Weights of a small GPT-style language model, trained from scratch on English Wikipedia: RMSNorm before and after each block.
MLP neurons of a small language model. Each row is named by its layer, matrix (gate and up: input weights; down: output weights) and neuron, and shows model dimensions 48-143. Each number is 128 + 24 x the weight over its row's rms, rounded and kept within 0 to 255. Numbers have three digits each. A neuron's up and down rows have the sign that makes its largest values positive.
Before each neuron's rows is what it responds to, as a language model described it from the Wikipedia text at the highest values.

Responds to: Noun-forming word endings. Final suffix tokens that finish a word split into pieces, mostly -ation/-ations (donations, iterations, nominations), also -y, -ity, -cy, -my.
L3.gate420:155134087086098128107089120167126143175124139169105136136119149095127161160108105120152130090109132087110142157123115111146155122141108131154164128083138104126134113156202162162124094109109115103112134147171141137089105119112152112154102122159120114127113125119125138122144093097105165147
L3.up420:133160087135097145118086155142141130184133140149117159132087140101119155154096118130159133107089138102124124143106137120160130143096113124143135131074136091132167113129158159141117125122135109082128127157185165149082125099151135132148118097124116120127123121114143143097157085089121153148
L3.down420:095103128169130115121125125133126115110136128116157090120117136125124100127135152112097118164157158124165135117176166128120130106127123139152111127171116132127141130097056102103162136135153140141131158120121101124155128124146075148086126139097124113129166138130119080126116165151133099109

Responds to: Go word-initial fragment. Fires on a short first fragment of a split word, mostly "Go"/"go" (Go|od, Go|dmother, Go|tham, Cate|go|ry), sometimes So, bi, Sha.
L3.gate389:129146136141097121165123122154138144152099170140134142089142159123088146133082102114140141132150141142154107143119107127113080112133118145135129111090131044122132104112119113157154153125115163106098112141142135141113165120103133124109155110070140130146161143137103118133119106152098092142
L3.up389:110100159148122119128126134142123152116139098155104142128183135136088128117092150154098141135117076079115140117102123139149122121153110184121149145108132171130108142091103082125119131180142125172131167133145126172105113109110120141143146150081142126129100139107145123159137083125115103146
L3.down389:143137084092103081165112100157108149138104129122147146157152103133103107142118113150132134121163166157107155092121126103142136153098089150112146157139152096132119145139157123110155149140110090117145126131100112134094137157150120120129140114111115088097117171129103171130102101107119112085

Responds to: Closing quote marks. Closing quotation marks and brackets that end a quoted title or name, e.g. song "Shotgun", nickname "the Chuck-wagon", (2002 film); occasionally a word-final suffix such as -ation.
L6.gate240:099156121151119120123145115134127112146109136104091090087165121097096106074094113105155196174188107143129126111106092104117147104144089136144127120139108112139113120117118109113185106127162085143145149151118108128140091120136180126132128108207089166096126112116119164125122071128143147130
L6.up240:081096139164139113166143140145069135121138149134156131143123119087168129139101132091111115152103163099124118114107209093175149127126160142127165157112116128112148140131113154120172153112133156111094133132118077150085138140150101125138147144117154086119111114137095108099115136162118127143
L6.down240:141142160093105105101130115108155149140103069095103159099114135105112131101112103139149125128188112168127122182130155128117138173144097142146124114111147149166112124182153117174132154149167134123122129122121201077137112122113161136120135109095131127155144125111114116121124101116135160156

Responds to: Mid-word continuation pieces. Word-piece tokens that continue a word already begun, often inside names or technical terms, such as fra-g-ment, cali-co, phys-io-logist, Ri-co.
L7.gate162:108106122105153097184121095115117183148095106125174152120098138138150082120077102150149166132128133118117162094124141100142166118141113150100127136117146091063093101116119144123093137127143135124128150156175124127128144123122143098124144099134144136110140142092117116101149118174130126154
L7.up162:150083168151107112133122142153140104154103147112129123114127129112143153136123096112146156151097106147146139126106102132130149185120117142110156143077127088093126111094172132079109151148160153171149130105132125130083121155143155112131097109143120113103105141111106119140094127159139138076
L7.down162:110165100100119124167140140126134087097112094140152153175096183125173103118139132136146091113150149173133123142180141105112117103117151127143140106157154166123164149088081130131181126112106101096118144132128146156159117105138122112091117113122128139131155142149119149125148139122125095145

Responds to: Opening quotes before titles. Opening quote marks or parentheses that begin a song title, nickname, quotation or parenthetical, as in "Take My, (HUN); also Mc and newlines.
L3.gate56:120109083128156150091144108118132102076176124131125181123076088061150144134131120107178138145151109090084106100120124128169144139146121185115091135147136116144100123111141137119144102137143157110137173163130132144124111114148120154148107127147135133148109099126135139107153126117092072123
L3.up56:152104145146149151137143137131144119135174096154065103128126108130101124092121100109126147172123127134108144090175177118143115150146116156125174123110108110127156181148110145101143126137094101134108154154109126118119123126147098085175154108108130119149099130127104132127141163077137155093
L3.down56:138095116127137094115145103136143080083129110127118176094087091102167084132152147129125105119112153121148082130105100150130148146121128134153076142146149098155070129105122154133150113092139116115146149126111143165161136147082123163083112115154162132145154118168134119119147151112078076108

Responds to: Word-completing final pieces. Final subword piece that finishes a multi-token word, typically plural or noun suffixes (-ies, -s, -ity, -ations) or the last letter of names and abbreviations, e.g. Dens-ity, part-ies, SS-R, US-L.
L7.gate157:121117121175086174149131159102089108152131115141123127161136092111151122133164110155133158119118141151154140103132147102155113177089114095099158148122113123135141171107114125144155127120106181111102126138108116107102141155135104107081128127148112159121116141131143146103145138086141092164
L7.up157:087148149147119145134098152110112143134131123131100164113126122078099110129090127140186127096108143136172119148133116100110161147184169109169105107147098126119129109134139094089148169139150147119141133123131095092106124100095143100123118175125132110104124142111132092107120076097103155090
L7.down157:153144076145113092140135090135129135120074104145135123093154170082143128130142139109157079179139183145111089132150109144141107116115127128167113097096160148137113138170127141129167195137129105135141155148177162183143155127122102120141138141095130118132134131115097137140101131160108134127

Responds to: Proper-name openers. First or early tokens of multi-word proper names of institutions, titles, places and teams, often after "the" or a table bar, e.g. National (Labor Relations Act), Grand (Duke), The (Atlantic).
L7.gate156:150142122175134149121092095139120111117143143126145172110138113129109139115119119124183092095134143155140129137126158164117159131106094094114116098106138110101105155159169110088136146153108095133104093122178122106107159119121150091121125119136107123157155110075166123129104168100115191177
L7.up156:143156127134179106106117121110112101127169174089111150101109103128153131137121168155135131162131135145104126100087152135125100138122145133100155103125098147115153159125115106138155098190164173097142098138165104154115127124107137129141157145129151110124119152160161113103115129132146157114
L7.down156:139118142170088142149141136164095117126062168086137121102092110154138181186120116120135125107100099102112126126128144108096141105159155121101104104128143145129111090098124121146142141102094161146133115150125103108102141119146160095144159151134120128088154156097162117133134103147139098169

Responds to: Agent and companion prepositions. Mostly with and by right after a verb or clause, introducing an accompanying person or agent: lived with, graduated with, developed by, adopted by.
L3.gate170:125130109100141134138133131150134099168125135135137138172096110092075101161145161178126114119162105122054109162124149148140117121107151086133111150136183127120132090113108143151096120204122152095139110114194114110114129147128112115085112149124088141126137142104142137135145141149101105102
L3.up170:108103163126136115121120118123150127121143120110106123157123107110126164152173090159142137124094172113085169124140132109113113092162092122128165130153162159133126118133090102110105159107131159127103122116153141111084143130120111100125132105122098061151142152161146139160120081140139150057
L3.down170:105074131094165128138136114101109173129124153125122117129147098103138138157115154180129153113128146127118154144159143151136149120099135082139100118118147150139125114157096126146106124162123145131178129130155119088097117126151114174091093175132114138116141135100113119115089123132125101104

Responds to: Word-initial pieces in titles. Short word-starting tokens such as We, And, Th, To, usually inside song, album or team names, often a word's opening (We|bsite, And|re, To|ulouse).
L6.gate352:113153153135148123100148118128137124107110144118109133096170113149115157115105112147154108136100100116138077135117139164101139113124122112151172109111112120110125146194132141122137179122108147147180079128130119139086151119110126107154142094156140130120139101127162120075088140106128175084
L6.up352:121150153129119140104135117147074146131158115111164160127148134157087173138124144109078139112074108138134128192122145143093121131079092128148124154128097158096131135133148137154137112149138168151126118125158097102141118108114132135120147146144124142165102081127140148088118167115136128107
L6.down352:147122112129143117129116152128085096149178124107125158140146118165133103145093114111125128132130138151097165158171138117112187123151158159088108138087155087096114152124115128154113117114093158168124125092154096078117155116139083136133165140075149097137093110122161082142117132102112138158

Responds to: Word-initial capital fragments. First sub-word piece of a capitalized name or word split into several tokens, often after table bars, parentheses or line breaks, e.g., K(TWF), L(ab), Am(trak).
L7.gate247:125169145126102149147151086153115128158168122164126083122104094127133117137185153118115166185127092104099143150127181161114108110115154091123119133098109106110098123125168151132118156113111149114114141140167132132138163159140152132123110121123070122177136137119090129110116087114101167123
L7.up247:172133124156098129103143119169076178173151152141133120106138127154144121132158143132120166185117153133083106143108103110134133132106119096132116118121154175115136097131156143114144125128118145114121096113110152073130105153086134113154097107147108145121171130119153102157088101136129122104
L7.down247:148110113133093156136134121149122111087100105174133148161115136110141131078125102090180127102149134107142137069143091164146107087138068168114128094128144119117146124109124110076175110144124113103108124161113148194149111179117107161124152140148140108141078167149114143126157153119133130165

Responds to: Comma after dates. Commas, mostly right after the day in a date (March 26, 1929; 4 February 2019, he), also after place names or clauses in biographies.
L3.gate261:139068120139118100170118137084138112140124118143098135155143131107158141148121137116094129095122131108199107078134139151111158087109093116100146176110109143142129146123100127077141102101160147118116160099144143123152150136132167110125176154156135116157143164141116108121110129143101073151
L3.up261:116159139129149142130164141105158132093130128091110150129091047161122097102142121137108144133177112134140165173142069112131106148117167125115118098104110105113129124084127115179135125124148140133119082144132129122084105149152112154121107143102105132127152118133128130113099153120125143106
L3.down261:115092117127130096150076152139121134136075117123113113129163146124175150129094103093142118121122173146146137069135165170138182118113089116137157171139109131134136138145151146117105112135124126126133124081106175134135167120115121080158176153157147142148136164120129100156123117140138079121

Responds to: Word-completing suffixes. Final word pieces that finish a word split across tokens, mostly -ed and -ing endings on verb stems, such as abandon-ed, engineer-ing, surviv-ing, and also -ous, -ial, -ive.
L6.gate23:157183162078119139105106129112190123091127159123111172153131117060103115120088164132147112094121136142102096088118131114131115073149125117057171132144141120122129097145138141115139158179174150103096148127129135130110138153114106103132129163151119143110125131128141150146103156101156122140
L6.up23:133172144174080188160138151129168138137128135103142146144129140127087103146105109130139144122150149110113113125138121131121163079080095152159141177108130126128108136137126150097143147138163119128133109086101108123142087165123124124129093148122147119125090142093092103153100162148125106102
L6.down23:121107125137148130160123065164138139148157115142106112120118138158165146120090105135116116139073162139133133113140165152134112133150125102133143137086125083099150139157152129115110159078132118132140111153122110105134165082152111103109152136147155093124128114107162120119136124100118109104

Responds to: Alphanumeric code pieces. Digit or capital-letter pieces inside model numbers, identifiers and codes, such as SW900, C829, APD-7, mgp130; occasionally a noun completing a compound name (Museum, government).
L6.gate433:085134149118134097139122144135112147146113115078118084157127142115162117137093100142118141177139140137124101120129115106098137119098178130106147145097122113141138121098156188124150125134119128122133100107094119143138137108142119104080106159111107115160144126116135094106109129138112127143
L6.up433:139132147135150101133143149150141110153142105098118093135172161128152091127128153130160120129121099122136133089117129118119166131120114129112150127099085129097089157140140098093123093119122147147122103126099102109166137126101105104129140119139151141131123083142091141119070090141066167103
L6.down433:185146135116152132129149111131137133124126172189083173130121156132069133167131114107141122122174139147139134125150109143194116100140078126112104114163139126134140128112116125115093139147128127154128130148165120146130138136147119142150129145118153130085143159110122178163117158116166097113

Responds to: Wiki section-heading closers. Closing == or === markers of Wikipedia section headings such as Early life, Club career, History; also occasional closing parentheses, periods and "would".
L3.gate162:129143141180143058100119137177111158138109160168118099134133167121118160141103164141152069126131066139113134156139149135122123130151117131116127129091101111096156129171146162175127151118119142115158171134099121164109128145124126123130106162127109117120148118138134109138140122136146130125
L3.up162:156142090160112099170136118140104164131139143125157108134138140081157114118095131108095088116109118135132147123128078159134160128115096150158116085170135063102114115117114130136091174114166141148139146115119132144119121103128127139138123113178120124104119126148121103143110096120165121138
L3.down162:131125140168143112126142163140124110128119147144082116139140108124124149135102149145135129078148125098129141157136176108139109111161156128136105120087121122107179123182131141147140159090100158124145155139111119171130120143112131147173127152124141166133172133111150111178135114121109147112

Responds to: Comma closing a place. Commas right after a place name or opening phrase, mostly "in Chicago, Illinois" city–state pairs, also "In 2014," and "In Austria,".
L6.gate129:147164112133146129077073095119151103133192101103099140147163153137141154109140100145095133109190149150139147137151165110120108111110111105164123101128123122161121107100149125122112130097129103146158117127139134108150133119109154119149162139144117137112123135090117125096112098132125196135
L6.up129:101118135148169147175142088114085092113098153153131112123079127097160125138120117136158151086141103103130124127114130127133148153126126132100091154092160150096130116086136120123136109149140113142096086125124139139151155106153086143157092101133093138125106135155115107089164100136148119124
L6.down129:132145135127138101077122167126153173170135120071128127129118117136070125111102122146091107140119114170139189153175124101129126111148104140128167149141090120174098147148100122113108122150133106125152133114119136107095120133114195106149145136129131147135126115116127155131125147152153152147

Responds to: Multiword name openers. Opening word of a multiword proper name, mostly places, whose next word is predictable: United (States), New (York/Mexico), San (Jose), Grand, National.
L3.gate299:162126154140114128153106112132154118148160101116150133159128088109122152153106075126133157120139180133133099105093134114134164110132145171137153101130155106124143172144121131103134095080158118150157095118154168139095112139132169148184122133148105118145083155153154135133112128122104137162
L3.up299:140168098117123124110143159099147143104125147129140144106109122088183137117124113143112130124119165115144117053095161133093131130120106122110103142088141110120112153093150141120152133111126129121143088104130153127138108124122169119167099098128127105155112136157135124084158132135110152176
L3.down299:120110109129122103144142114135099120110129167090096137129124094131141163107145139142144158119155108091112126168192153108088131092148120089123140140138092168130163136142128145165104143113109121132126115081118110110105117164120126104106163128153121118119138114146201118066137176115133122150

Responds to: Word-completing plural suffixes. Final word pieces, mostly plural endings, that complete a word split across tokens, such as -ities (activ-ities, util-ities), -ers (post-ers), -s (senator-s), -as (ide-as), plus occasional mid-word fragments like Ja-va or mi-xing.
L6.gate404:164129130114086167144108153099132146160117113154125132128108129095102137126101139122151118139162112123069139152126116172150151109107127128146115114105154118076104152101102145093128143157119154094101124170179154164159139141127114133111122142129135106122116105112100138118137132141095104137
L6.up404:181145132109145133153141113115119100128108105161129129116151149151130148091135137129114114131128125120123101074100121124130137153115129124143142093090122137169124133123093106124194131148103142114122112127118127112111108138142144114131114144141126111151102115129174179122127155179062137165
L6.down404:120115092145114107089101155117134143116143095109129131153130112096128138173114100121139149121141117169141159203147138103131118129124161121095109132127109106094152115162118145121125123124131087124115149100118149153137168123140092150164122120167108086143086132125117073111151138137173145120

Responds to: "As" word and prefix. The token as/As, either as a standalone word (served as, As a senior) or starting words like Assembly, Ascot, Assigned, plus Ar- word starts.
L3.gate175:133141219110150106116143128091158117176127125106141091082108133122110129139195117083111134147124154131164108126163121142119147118127125113137133133110124133112126146080091139135105152165140153096176127098110138176143145118124166138126111116105137092129128155130129152161163113098140134145
L3.up175:109136139091159113113139091134157101136128104116126144125116124126115154124117121121136100110146109115139148155150118093131121084122159087121128103143144089158111130104124123146072171169144136121117177105131182120157126124090183132135100146129129124122094115148185126119118091153116152132
L3.down175:104155087091134092100121145124112163145138158093112132122137165129075114139094100108150092108108148191095089097162134141123105101118180106132136164119097110123112170153151123173157112143118120154112117144114121183144112143105134110172149110136147113121135156103161134136097114145137164125

Responds to: Parenthesis after names. Opening parenthesis right after a name, title or item in lists, tables and bibliographies, as in Norfork Dam ( and Keyboard Cat (; occasionally mid-word pieces like Ch-ie-f.
L6.gate88:111140097123148102178144105091168154129149134139076122098114109092109181116160147135107137084135117127098167143169139138169124147131135132103175101186114119161101135097104151149121134123156127115108160120126148093127146131137119089157142116157153124121108110113115098130149139109142095120
L6.up88:118145135127136174136145109147139126094149137130182118152106125135131126162150161141135101100155114116105150103110115142150108148161182098119145130103156132143115145075104104131139097145115117115138128121142105095151136077120144155139125101134134128109175128131157100146118123159158161150
L6.down88:137113142081130124147121143142127151142105140131095121097122110169135127161112104106100092126129125168110144120096148130132132113108124080115096158132117144139143133128129118113071095094151137137135120157092151158112158104123135090130111122122135094175137156148106102184131126158111128151

Responds to: Separator after list entries. Punctuation that follows a name or value in tables, tracklists and score lists, mostly opening parentheses, sometimes commas, pipes or +/−: Marines (, Hicks, +2.
L7.gate205:143151133114151095163176115082106116123119147159141078120090125146156080162114107158101121127177134115145126167131140104138120100138150145110079153109136146144089120123172149108130141148136137092130111134133129139115109117193125143097132150146160156155118158125167124154140138126152120121
L7.up205:098133114118113139142148086150161123121139116141115121128145127100185129146150146153105128075115121105130124144130124108154162100145144144126149105138142146108141101162121142143188135119103140149118119144103125136115122132118148080155143117157094123135134123111147137108173078116126114152
L7.down205:121171126178136159106108107177133114124101127151123155137119105123095144126130112106152120173123148101095133098116158153102070127110145134124144118150121136089162135121078132144128117153145133087167136131193126141147151132120123098102132100181158144124166140143141137124094157111104139111

Responds to: Name-initial fragments and "as". Capitalized first pieces of split proper names in lists and tables (An‑astasia, Mar‑ia, San Antonio, Al‑berta), and the word "as" in "such as", "twice as".
L7.gate98:142130066111181136140104099153109118139119092120135124078122144121129135091077099126124152151133120118150152138132137139086083114147157087107124123143133141125112158115159148151150143098139102113130170160129121133150151092093159152093127125158150110159104154144167131191154100129123125100
L7.up98:161112124118132123125139116146163082149160105119120177113153127154102122162120160076122141148158104104120132118105115161123079096140158111123077131147099120139160157133143118176153138115128120109132168157135169082138158158104186114146128109139154092128098145135156152132115154143112162119
L7.down98:122113146107140127129165102105127104081130166202150165116137126141126141128119103156197145137098128124131152137201125108113140125144132139121144131107100119097147134144122119128147110107176110164106049082104092129155114111162118123132112126100142155099147111109106144092139115102150136127

Responds to: Word-ending pieces, closing quotes. Closing quotation marks after quoted titles or names ("Geronimo", "Borderline"), and word-final pieces like -age, -ade, -aged (average, voyage, Brigade, tragedy).
L3.gate334:128133115146093135118101116167117123121101136132122158132155138107143077135133145141172132181124193152138149125101159147153118117128138113096125086117091093199106129106109163099141058140146140146110144081131130117139147095125100105150109121108126107124123156124203156096176094128094131108
L3.up334:119084157116124182127110114171117157147117144134133117162176105136136091142119125113138153079130125108178125138144111135131176158108139155184116131127091078162143140138104155114124125105108153136111147100126171153114095186165121106152105112148163142170137164098182113134095084112137141145
L3.down334:130150110125145118153138144078132115131118117098125121131101169130107181099116083148102120110128105123061105111124113107123136138128122152098144166120183152050108112153163110129129163157131099122169130162134101140143100112109114141123136142139106138101143111153043145144146183119122144120

Responds to: Table cell separators. The " |" pipe that closes a cell in Wikipedia tables, usually right after a name, team or title, e.g. Diego Matos | 6–2, Syed Mohsin Ali | 12 January.
L6.gate311:145130135134130155094088088146126189134108133114113096092088134099113121137115109122136134148115123114117101146074128139095118108155141117104148102143109137080134123122104098137144150119161108141086159073105173124110149126133153128131141088119118145158139146131154132132114122154172122077
L6.up311:096114115135126126146128137157127153140130082151114126128091127138116127131158079126165120089170130089133084136055074142125106118128155167135098141167143116147112131170084136113142135140115090125099141088115089098177114095154131134092111125128105163141106114129137146121127130171176123134
L6.down311:157133129162166149094085119123102137142107145121121124141138135167127130115142135112147125138103143126147119149063155147129133145151139116104134148139165155106132123108143153092108127124133188114148128039085100099119130121146131132146144132108119134145126134152103126109183075125141134173

Responds to: Initial consonant letter. Single capital letter token (mostly D, C, P, M) that begins a longer name or word split into pieces, often in tables or lists, e.g. D|jokovic, D|olphins, P|opyrin.
L6.gate417:119143152158133146147141130105115132141095149087111167151095103121119111113151120073167122151136144109101132141161101152114109092150116127116091112141176115129109107079097147120147175152111116130124143103120114159119174168140129120140134130149098116153073129084124090165121149128170158150
L6.up417:099097088124154153110106154097126143159120117137158139119146122130123076087127120091107133131106082139159150118137131110104133113111126139151103130114135150120103142126158080141104172146148108168122138152134136101173159140133116149169109139171118134170117094141131138129154120124134108149
L6.down417:178130138139126112154102163138126157083111132113058160074110129133117176142142105145180097121133096133145094155130094168140161118148136130152114144129142092130100106145144144150144108069091143107147130142113130151106171133111171122134108104122118161124090119144155102175106133136153148125

Responds to: Heading closing markers. Closing equals signs of wiki-style headings and article titles (= Louisiana Highway 94 =, ==Places==), plus occasional table pipes and equation equals signs.
L7.gate442:153105169165078101115186102112131118140130142162075123119143083164133152118080093119142147094142128156120093138110131093137148110109101103107150175120118130098157154125130134142140077130107123133132146151119119150117161102108137092103130145161094135127124130114145124153164146133109097134
L7.up442:141125161093104151132144159140159134082114125132102048097133137130121108162122104138128116149143125141203104152106112156141153139156124126095141156128085143117145142120159118116163139147130151157156130137141134154104105074098117103169124151139147142142162119120110149167130115129156163104
L7.down442:120139136141173119107110146106097151114189108165086141131139132087156112140151121114109140120146097151131178136121157112136130121164148122137100082114097091117157123144161136134134172122086155118089140106148131138122123140147128143147153146104132138123118111114111072167139129139105095145

Responds to: Adjective-ending word pieces. Final suffix pieces that complete an adjective or participle before a noun, such as -ed in well-founded, -n in modern, -al in occupational; also "of" after institution names.
L7.gate5:143136180131142126108102152107123174110153126131137154105141105117128161114140134167095097094128131122170150092122215150135134172119140133169156111128119087081138158127160087095131110134128120096069119148125156114134136145115147058154137098135079122121116144120143149152133123119106097118
L7.up5:091103141097124117108115105150144154099120143112091131136123113113118138124098132123098143114141107152119161145133124145136110124105134125116136165136130096142155118135116176124148174126157092131160149155146133106139153169098112143138127124152165101123130161115164140131099098111131163145
L7.down5:149120153160135163142178115122128138130175117147173159106128126118105137090145159129098140138129153142139134098146129089119112138147137125121111102122144160104135076114118064138143155155140137102120151093139124148184104104142089135138120126145148160108122115102135159158131171143111100119

Responds to: Closing quotation marks. Closing quote marks ending a quoted title or phrase, mostly song titles in track lists and chart tables, e.g. "Get", "Letting Go"; occasionally closing brackets.
L7.gate412:147142130132137091162153095125137126145104147105099120140121124103144123078119152136161142153161112152106119162120169138146111126128117143093116113075128095115114147093145109180138148128167163131125096098158138106105116146159078079155129130130139074138145161113124091142108078101097115130
L7.up412:145126125154166112146156148146097145124128107135137104209147111093103137110135102133147151118166108144090142102113152117110117127134103200156119090140103083110104123127136150161133147127129131125124127048102181146114151103119114104135176117108101133089133122117142105126143116131120127082
L7.down412:112113175143127169131133164118123136119110078102120166101128156133106126165118103175156080126107175121166126127153114155132127144106119128150122137151181139122120082120124147106112111141106116093154129134078137152138119109166173154080124125155115144117132147127133147125116209107141132095

Responds to: Acronym inner letters. Middle or later capital letters of all-caps abbreviations and codes, such as the E in DEA, CET, OSCE, or the S in USSR; also weaker on quantity words like some or two.
L3.gate340:135094123138173099125106086138172112106100137148109154189130113111148149116171131138070132123160090153138185138133126087115134142151107076085121161133121112124157125142120099129133157118109158121124136127153107116142078147151099114123099140115138114121107151157108111049128133113154143115
L3.up340:126095121137166108103101104134165151085096128136124131161141103131133109138175126172077134105132142136148200133135139116127121121146116085142115134112113150163182129115137115124123146119113165105126129131146102125124081155158118111130118109131134138105110112163073131029140160119124132097
L3.down340:133133136104076109088119132168142180132159163155134104087134126170096093161156127134113114150108130127147132122154116158100131148129113159151102110103109151143119142115159129101128140156168116115116121093113165130126123149155141149103121107162147133082148116099123137130114124155075123117

Responds to: Table header end pipes. Mostly the pipe closing the last column name of a table header row (Length, Album, Attendance); also word-final pieces (leng-th, journ-al) and numbers after "averaged" or "No.".
L6.gate321:110124119139137157137121133159111196155108133131116114090100126142092082134129148147112141147107147121052172185098135102168160126106132131138113141157112147111126116123101126106139123155126105119136138106135104136157148150102105127141101158158115090110122132141099089115063091120140123129
L6.up321:113110114135106138114127125109121144144131107100168097152139128124116147170087127150082117154110114091121131083138103127149125128165114178118139081084110157122126138133112105118133121156131183108096109112121140152169105112114094095150119150175120118146143138148133134114134104186148139077
L6.down321:093172111108109159122097110103136143095114120124083116132149164105122131122167112044158115142123136137137121160121132128147121113149109139118172120111198130159136151099146134148119107117117118090121151085140123102150109157148129109123126142123163171159145154108113157153135144102113098122

Responds to: Next field in listings. Start of the next field in tables and structured lists, mostly a pipe separator or number after a name or bracket, e.g. | 29, on 29, : 161,603.
L7.gate168:109133124141131132135146130102128117136159147107131132130112103143149125108088130163152110128136161105126127149084121134137112142127075110109211166108116171143089128110099166102148134095107144140121120111050089120111105175113129134170126118108098140139182162127089119143097115119133146156
L7.up168:129122135118152139079113121122126142148147099119132048146129146158170147131091098170109141115106136094138136143158127094122149151081119127124134113115126155111098148098088159117109101114139108098117140094109123169157126141124094163172144141131136113167120094187141163126083135126073129138
L7.down168:125145139139094168116125137168129145146110142211144167114129122160105094172128167111096079125148104149104107119157173164110135108106169117109109102137163133105111151173143087139123138133128115139150143142166141105140115102133150101129114126152152096144124138135122122110142150144168110135

Responds to: Section heading ends. Closing == or === markers ending Wikipedia section headings such as ==Cast==, ===Cities===, ==Reception==, plus final word pieces like "Vol-ga", "Den-mark".
L6.gate181:123111119139160128147144144113066104154093151120144094150118135099136148145126138154071143111126110087093110105107144125161111092131176128063129104116124125109151150149090149130128130138125136131156128090083098147104141092172146138108153110137149091116149157127151125145143113153123120114
L6.up181:109148127134128141168120119131106155153109135092108157182160106149072145151124079138088160098112102179140110106118103147132140153144144136114087144128139117100155107158126082141090126136093132124110125157127167159100152109127076162114111138141141124137141155074138120119135132171130116136
L6.down181:118088119120083152108110147091153091108126119138163108116129091119146139128108144158138075115121157113151077091171176080136111146131113166146160126117138109137085131140122135112115126133127142119120101119121143158125111128141126120129112132171166126114164147157077132101123111146158144130

Responds to: Standalone small numerals. Standalone numbers, mostly 1–12, as table cells after pipes, in stat lists, dates and scores like 12, 10, 100.
L3.gate247:151137108115111182127097096126150148201113086093101096118146130079117140129118073141179159143142168142127136178143096094138125122095080128115106167157148117107095123129062121130124120128129116133125128116159161116154098096109101130112128116123125159107133124118131135134103142152123090087
L3.up247:129103150130137134129143125115140138145146103104099138125142131100121156144118104123143107078122142123121132170108085108174136119106106097094118122161145129090101164081081128120145142096137147166121092108115128160124113109120141094079090087140117141158081121107138124118133116124100109118
L3.down247:074168132135142100107121096128121143144137162096159115096134107145140054133108150152132117151127103110120111099102189127103138085108163153133149111146111152174179084135150125088085118167104113077126141160126141124115145121123127130164093119122109113096120137151131145141072122139138147177

Responds to: Word-middle fragments and row ends. Middle subword pieces inside longer words, such as fest-iv-al, great-co-ats, Go-vernment, or Sound-tra-ck, plus closing pipes at the ends of table header rows and some sentence-final periods.
L7.gate230:110112130124088127112140144140176114136115134125112104098094147162118135113126113094143179169123109119152127129086127071146120173165105146155144120115152108124130133125159130100127135123106131167080089139125136102129121143152135135135173129096121187124096120131140139112101111147128093165
L7.up230:161127131142074117150110163141107173146107140084160132128108151093117170124123101116135108156147150109129109183083111153103136115122136120141141142132106116133128126124167125116122178160131112127155163103133156151140153112124129128108109150106158086122162120096105121117119080143152124137
L7.down230:142132104122156100128163119146142157130157093159075141108125093160142137150135126140135171159133124160154103109074193129146093128135115133128146125113190150176092126144108115138132091107071132123130093146145145146124161138130170155127137134131130171119124101117140154145170131155161134122

Responds to: Finite verb after subject. Finite be-verbs and modals (is, was, are, would, could) directly after a sentence's subject noun phrase, as in "the unit is", "The building was", "he would".
L6.gate89:094135081135159113152111116173131125152098093140129116110142114164129125101134140146098113134156104126160129157103102120120095115135107131153082180117130076118129115117149093111126130132090140135160176153126155168070145173119157128129128100129123071126099113114152093149124147110126148133
L6.up89:110102151113131128144100124155156180118139133091138108115155152147128155128154128138062113117087107108128107130144128119108099121124146135126097087180146097119122140144149128145137117131127124132142090117163119128116126125124142151089164105162102059141141101118139126153170139095158088134
L6.down89:117139143094077150113150150080123120068137116128113147129125114095126126143101132161155168077135148128116094142141151115185125161133162119120159125123127175137138149117061137163157154131129131125154141124138102137110142090114139113144083130075114135132140116115100155129159130108103148121

Responds to: Surname opening fragments. Short capitalized first pieces of a surname or later name word right after a first name in credit lists and tables, such as Cha(zelle), Sa(wano), Ga(mble).
L6.gate387:122128092084134128164111132154134157135139138062115144105123118148170109114157145140138142108132112119107132124079136151126133113113148091085094136128101112115122111168152173175186165120119102134099163155136169110109149135116117108167114136107152121132109126098163132163139150122146107091
L6.up387:113167122108120129120110122126102129106134145098168137152092103181122110150127147143137142148156115138086121127103136126085176128119119072092135103165073095124116149138141154134167143160118119128123109150146100085126133124153145096133129097110152138117121140119127139092152193108138176114
L6.down387:125101107152154113141133119128111111087116152211126120135128150103107123124118111142189061137148115131139111104130089141193110142133126161082106133125142130127168110109094120071102118107118123122125127111071133148127141140104104127102109148110119143155129142146094126135129134146130089121

Responds to: Place-name continuation tokens. Tokens inside or between place names, mostly commas after a city or county before its state or country (Blackburn, Madrid,) and compass words starting names (North Carolina, Southern California, Southeast Asia).
L7.gate89:061163135142155106149088131146152129140140099058154118104114092139129152122128182138129162127146155127083126102110161126108116145119168116073128091143186122111170116098100127148114153121130127139119143094092132124115171144081111120107129144130133112109127130097139130147110139123106113120
L7.up89:137111169145104165136154137150127130138129157144109113125135112128142123133122128096104129121125121143194064100130160159130133167115136160148141099135111180104112119141184137127149140059107125110070112132153163105136130117099120155117115099189118120115139083143147138089115108137093126196
L7.down89:122184113118180104145139124167189117163128114069148148093110122087141182115157169110164156126120151139102146082130187100109081089160139106122119131118149106112137103105122143139136124148133161141139165106162104129124140135120140106127121128122108145115142141139125138128103135127123154151

Responds to: Word-initial L/Le/R fragments. Capitalized word-start fragments like L, Le, De, R, Ra beginning a name or title in lists and tables, e.g. Le-ngth, L-OT, Ra-fael.
L3.gate363:091192137113153101146129158114121184095119150117101127124154068156117086146133139119150125147166126108151099135113132131111135113137108126160113139132149159149104136112108138123087125134109126076130177122142116112127120151161129123081087091154126121112150123139073142131128133151148130111
L3.up363:095176156120136154133119158098100123142153107173104116173158126102140104150119133123119184145140116146144119139149177121132143091129106148120128151152140106133151114158125125138127094162171090142122135137120087131191116121122145120147132098118131096142112165162139156101101153136143106121
L3.down363:102137136131148117122146136139120159121150142104088110109145125129131113120119153155165094131132151086133149129131133120144121101155154090126127152130102164098117160105161113097128155106122183163128144126159130128164159106168180095156106131150141140111163137122073101120166105187087136137

Responds to: Word-final suffix completions. Final subword pieces that complete a word split mid-stem, mostly inflectional endings like -ed, -ies, -ated, e.g. occupi-ed, famil-ies, no-rm-al.
L3.gate96:151096154140075138137135128122118151105118125171076141166094128131137146146098143112133136137130136135161125158094116155144171108111113052117146109153087136148084107142133118114157091111106095116134149128110164102128161097142134113131120133166162143147116107103141153183143117150118128166
L3.up96:133123109122067123157148129123133154112119092123105125154122111112161125130112131146100157133106147096160109122122120207152153135168098078099142117128116141165082110110097134094117144127135090124140166145112109117153157125137120104148162100131173126122086133123105107137152135115111124149
L3.down96:098126111136158135119108128119122121147130144082143125112114160115124106112147145129187113132104109141111132100145158095116114126134148188143110155125128092095185097119140098153141095120125136155119127122165127117137113126111138182090121149102079104115132126086138130115107134164143112103